Weights of a small transformer language model.
Size: width 768, 18 heads of 64, vocabulary 16384.
Architecture: LayerNorm before each block, learned positions.
Training: 972M tokens, 7419 steps.
MLP neurons of a small language model. Each row is named by its layer, matrix (down: output weights) and neuron, and shows model dimensions 256-447. Each number is 500 + 25 x the weight over its row's rms, rounded and kept within 0 to 999. Numbers have three digits each. A neuron's up and down rows have the sign that makes its largest values positive.
A block is one neuron, or neurons of one layer that tend to fire together. After each block is what it responds to, as a language model described it from the Wikipedia text at the highest values.

L6.down42:483486511525495480549482500468501501491526532500482482526502497495507529489514549495445517507507469532476494467500496517556508435451514488455504507482515468448506480428518487517514511502500498487487469493477515516497494532480485503541474489524536494480497522527470521505471522465547488501488488520487506479514506540519501497543511495522506497500513512485502467531535489488461520471511445467486548543486494521490495475491516527504514525514493514513524484496507518495499510443499495500489484502465491491483541487510503507469476490502503441495507538552499539549457509490467510507
Responds to: Elections and office-holding. Tokens in political election and office-holding text, such as re-election, by-election, recount, seats, and table pipes in election result tables.

L7.down13:461502507484463451522497485513504491480474486523505537516509474479494509501488511499485466489526494471475498533466508567534479514512488553492525508509497519484497463485522509507514488468593523529476487484482525446530476513485487499509484477499454517484533508521522464522482505447466487489544469522494518461496484482487488516493519532469524466483551482492476495536495497472500524524497490478504518505490485495496535542476469497471478530490460503523494481522521506512570540470487572555484512475480470513488478522518510483525510506521476527544544520464502540513473506534491486534
L7.down324:502472482520483533470567507498498554491494476468479467464460496514462512486518489535499482520509480496482545514489471494518454507484478502474513466505520499484534521496512469501502523480544511537496504495471451512469543542518512453529493510492499512497521516534499515499518513470490510450496488503492530507546473523500481528482509427520492495488505497495488492464485495504521467491525480490517485492495509517499497560521537488479472523516532501504499503513493525510470542507499499484493531493499506500497514551519539453526467482502471498441492499482485559530502484538468460525
L7.down611:586489471500487489519496477510490512493485480495523500482503460447527478475478488514500478514513487507501480504475494463578506473461567533526519534525479500473506488491512535469484514479470499483518505485486556504456498471524482435481465415535474521476545505482515492511521527487477480509502507511501510494476447544465494502492482545522489528486549488481477496494519560537489486472508490500489510503514540490497514485434509494531478444439490499537493502506509507489525498492476509521516529517489452497505524509496481510468499539534456470484529490492517457511509490509445465496
L7.down1013:508494521497513483473450490493477504489506488518533490499509507448504514518481514435509524475461503507452531480477492506496488464504507457521495536511506492551496517486517525525538478481520498499517554513498499476508505527513493516493548476466480527486484494511506513533503454505499503546541527506443479542483521496462504489555496467509478464513513504451511478498520516456536473531480562491534502532480508471473530458504508529476519471530501540488486462540417508491528543517521507471511458479487521500487514497471506514508531491545479487492514517518472527497470471500512507496
Responds to: Election and contest outcomes. Tokens in election and sports results text where an outcome is being reported, e.g. won, by a margin, defeated, Total votes.

L7.down252:525505521499474490505480530522466485479492518540455472493494516490457507563529493494482503518515517515513527545488481537481511492497482503461516482509480496546456530506491498484507513511518495533504488509477509539481485497534521517534510460531479509507486452514511476512487512474453474482476523483512529540491502507502467501549491505498482481495505461525483461490494471503458504508444473502529534497490510494522552516496500499489459482496480537488500503452472503476507524564514488481509508479504526494545514505501513491498444510499545463542501447497521508484562515496544497540
L7.down272:497536496531489516549565493507476527501494526512469471524541479505491464466480538507507467490539510534515520523484532477485499480482537487484481509515475471551513516518504441524497461473516483540444505514509469504490492529489500487470480506525444502483504512508498500482493532491468499514539525484482488459472496500473511494470503492498519455540500546480519479487502511492522503465532514462501539515486545504492472534491486451519501480516501540484516459513457484473517502506524504498499534519505496470476546469544498535495506523482503481536547457476480549538510533471507507483
L7.down295:530515528477470534525470517478475498475490532506499464530469455524479510460540489496547482540506508518534484483498463482482493508509499507507503489542510491504502500499483470515500505515501522516507522524492516508506494539514512518487540523489492480481535528476523459485478461487480538516501492501503470499516497502495526510492487509492476464460499520495523491508502544509519551469509477494513509519527460506520486510520485462496543503488493485512505522484512512507522489504462514504500470502518486447517512496520505480469467434502511500487499508509473468446490456494504473502
L7.down877:551480484530496533512524467507552522514508489528520523494553522527498443498509484497463561521489516487510470520490556514460498505530518502510481453512532488510468502454482476479451515488448482470482523529473504510492537507537558448507526505490506492505480498525463488483525516497529497505502462454474500499523522478542499485535489479512504537517471542521512468504503515483511504502496533495521485483471487527436510509500464475526496539487485477517525505526523527531516510528499506500480519485540485496531515509489464492458435490472488523498485518491497495506501500515478507476
Responds to: Collective group nouns. Plural or collective nouns for groups of people, often the final piece of a split word, such as audiences, engineers, crew, family, police, tribes.

L4.down285:476501495490513493504462515537481490479498468516495476505498480529480521482481507451526503450490517477543509484542510515531501494502493487493487487535442479535500527455558520496550486473521522460517504504447474529490481507497475466532513497492513540505491521451491481514498472534513511498536557511532507567510458491506503500507543463519490498485539519485500493470488457538455519494460524476492442481474470496485527527517490492513444510481492531477514485438476520492506472498493496499504501504490469488504497510500507508502522464550520505514481519516463503537492461514486532521
L4.down640:514468441511502500450523499545525524526513515516504540509515590486485480477488531488514532542514504484490459492509460484452514485560449516494537520520507495465512507522503448504479488473486482529487512470511524504490471508500514483497547500442534531476475524484501512494461517483482557505488537509528495507495534492520497504502501532478483552485439502499528493523492469535532476484483518502500548534537511531501511483501487508522512481478481512502485489484464444494479491471489491511529481494524516536529502469533462528501506497530499467439472501469474530472470510422498485473
L4.down852:476516500446506483504502471489488503513550509538532521472484509513517467541506486489525507511540491512506530486507481487465482431450505522518533508479484494480469479532478516464510525518517526500527450509504436487478491498489496503509543518538491430472533500498524514516482533505502447437528516469533522503496494501495513510488520512505457452481526496452500504471499468514507518516473536519524469530525526496504498508501493480490513506483509467528517485504518499484465523501500507502509494510492532476503520484503549491495506519510506464502497477503511455486509471495516487536
L4.down983:527555472482500475500505501452484468523486476516515499520515469514551467502470498521516510500483484518503487511530482474490526488512468500493500498480490499457509502497527475503494446488514506483470531516510542504483483440473500474513491450531544526530487491530507526504566461524500473489532473493480516477501536518511530539551486504456537484504445505545522537576478501483525505489515494524511485498524515515476477482479510535500481506512477541552536521505523499534513509537552445566500483513517490499492497484511486533512501501522513463504522508498481522516503551458498521465
Responds to: Organization name head nouns. Final head noun (or its last piece) of multiword institution names, such as Department of Veterans Affairs, Football League, Science Foundation, Penn Central Transportation Company.

L7.down328:524484496530548503529485519482491475527448573543506517526527497491491494526476501495535487520493501538477502476520472530511473481510504534536512546508526480536517505535500497515463509494518521524515511473514498519503463496496514542498523500520512531526515510513510483482499483495479493472467519513509501518473504490509503516473529472513513512523484464504519521537522496479491475526501471524523528504473498482502502531500501493530541527525512495504515497491540526481499487426545498488555472536514479485505527475473501508517498542469513465502523485552475512544488512507506478516
L7.down379:470532521499501540495516502488507482477475495529490541473467543468455482465508473485476512493499448470482492492451473516507489479469524533502507549489458516509496462520554505496491521511487506440495515492504442451477440539489470468476471521519485521509446484488542500442487524518515485488511508495484520548512494500518499500473485490532528505498539503513509456493487564484505487548482523505496546516485480527486470428512465526540493455484479471511542524500501494561500494493489490549498488489536483522510516524491512502515496490498484491502453436508509537492537513489530508474
L7.down728:494505522462519471467489507450477496508508535491514522516526447488496514521501426508525473474450479459454458489453467523471518499502484498520547514452463514514512494511482475493471475530533504527456497470537521548465500497490508477529504512508482533506521494455506494470494463505470575480519440519532546517543485453506522468511500475499531476438522499487501512491498552464501475515501525540465494487522463471464485488489496534502527498482551553489559492497519485506511510465533533489492482519509551524509520499517516508535530541505497517515507512433484467496483521532459479490
L7.down959:522520481508488516501501534548489473481552505508539472477495530550509495479529574501505521469527496498517514492523521502513501513501493492516517475486484553486541509484444498503510492498497502485548508511473472457527505464489511496516500512487484431501523487476472547534515508453496503477522545492449498461468488499529502476512508537519532499486484501465483512484496456488515532469518498507517456471464502489536475458492499514503503533479534463490463488528512457472493503492501532522523494491494500493541500469489517456507532470495517480557471508543556500490524470487500509513
Responds to: Prepositions before objects. Prepositions and some transitive verbs that open a following noun phrase, especially "all of", "mouth of", "based in", "founded at", plus verbs like leave, earned, paid.

L6.down735:454480535527511485478507498479519444488505526469489494527461593486485508519509495489488510482542470476508538528516488516521483479508463525534528524533508456555461486499522524505497503540468504505502507537540468490479479547481470485484476503494501527501502499512506490458508473495531464500546501504512514520502514494500434507497485488495494515444507485524504504541546466490512507469488490503491500487521535500483508496488468467503547530514512521512509489493497466486522515511482511485479503482471502552491442498478512498521488491495474501517481494472464456496501462492500514514
Responds to: Before upcoming place names. Tokens just before or at the start of a geographic name, such as in, of, northern, the, or its first piece (C of Córdoba).

L6.down698:552519478515491495497522490514492493489516529467502542528504521502462467528475524490489504490528454486486472527536490505491457521488453487505506449460511492474509515532532510485504526506503498480535520491476452484468490525503491500502533500515471475465527501492511448521490496499528526468526561505510501453472465470510531520481498473511497460532501440530535493418536520479485487511496509495515477494519503509516504497460534486505473498487516456475454538476476512495486504494533439473530456509493504489501491506513500504472498522530477537483487517508497495507526480521519536505
Responds to: Named-phrase final tokens. Last token completing a multi-word name, title or numbered label, e.g. Impact Foundation, Rich List, Entertainment Weekly, Article 28.

L4.down16:492484494494490516488509486463495508472504515490499493496509511480511485475496549494465555489499489478481527550465487526510520554469461476481461519494504521522507519560481513490535525492513505434475491497494488475529542484472479494525519499515483478522492444528485492478490509506521564547547502514506505501468530537485507518461535522493503498480501497483533462505466478480487508507464523514541497505526500513526482479508532509519493526542468454453501465512466509458511480482518490498537458490462485476555499502484520479503513526451550456498551534508499462465535504523509505505
L4.down415:527483503525488534499523511540478460476510495514501453507487482502523452480460512498461520537514516470497540507488506504526509502562514503469495488502491478473476464504489505503502495499485481507531537482483462495444537535489496484532499529515536523479513460473541470507510464516536508501475509500510528531555506548482476472537478491502531494488520482482534503484535465488531526496472505449465499477513515533503451529493457506495488536538510511495477496501478501516451488430519514514526486502490523478519510504516521494494478524503483494511524477488484508495497574493572525557
L4.down435:517484522480504503489501524487478501509511509516516490546493494460479491467488468534493472495510527491518514502499507492473509487496502528505500482492484487504510493517481507485519543513518514493510503509550478504478460462493501509494493451469514469445553491537516468506489529481502506469498431474495521493497477475488507517471492530490506496509448516511478529524513499498455506478526515497506501459494521518501531457492542483533498511479493568515524506514483495476472562517542492499520511498492499512516543523511509464508494478474482488501479504509500543497503493507511522500
L4.down788:497532535504500506483494489474516505502502505505494507479515511556482517476470513493530501504517475464481480480498480534506514487461482484475501518471531502485471515520506551475488478492447531528433489452485483515486516513492542473521501536537482475449473461485493469498520511542532528472496512500467472544538460521470507523462477471499488503523493465477512516508508498469523468492527497480529449538494492513523525488538507503484514486526515485476560524492513513480500483516546484511527472483458485454468518524503501555512462469492486523501486501490500481493517500480475546519
Responds to: Part-of-whole prepositions. Mostly "of" after part, rest, remainder or area, leading to a whole (southern part of, rest of the group); also "in" before places, and place-name fragments.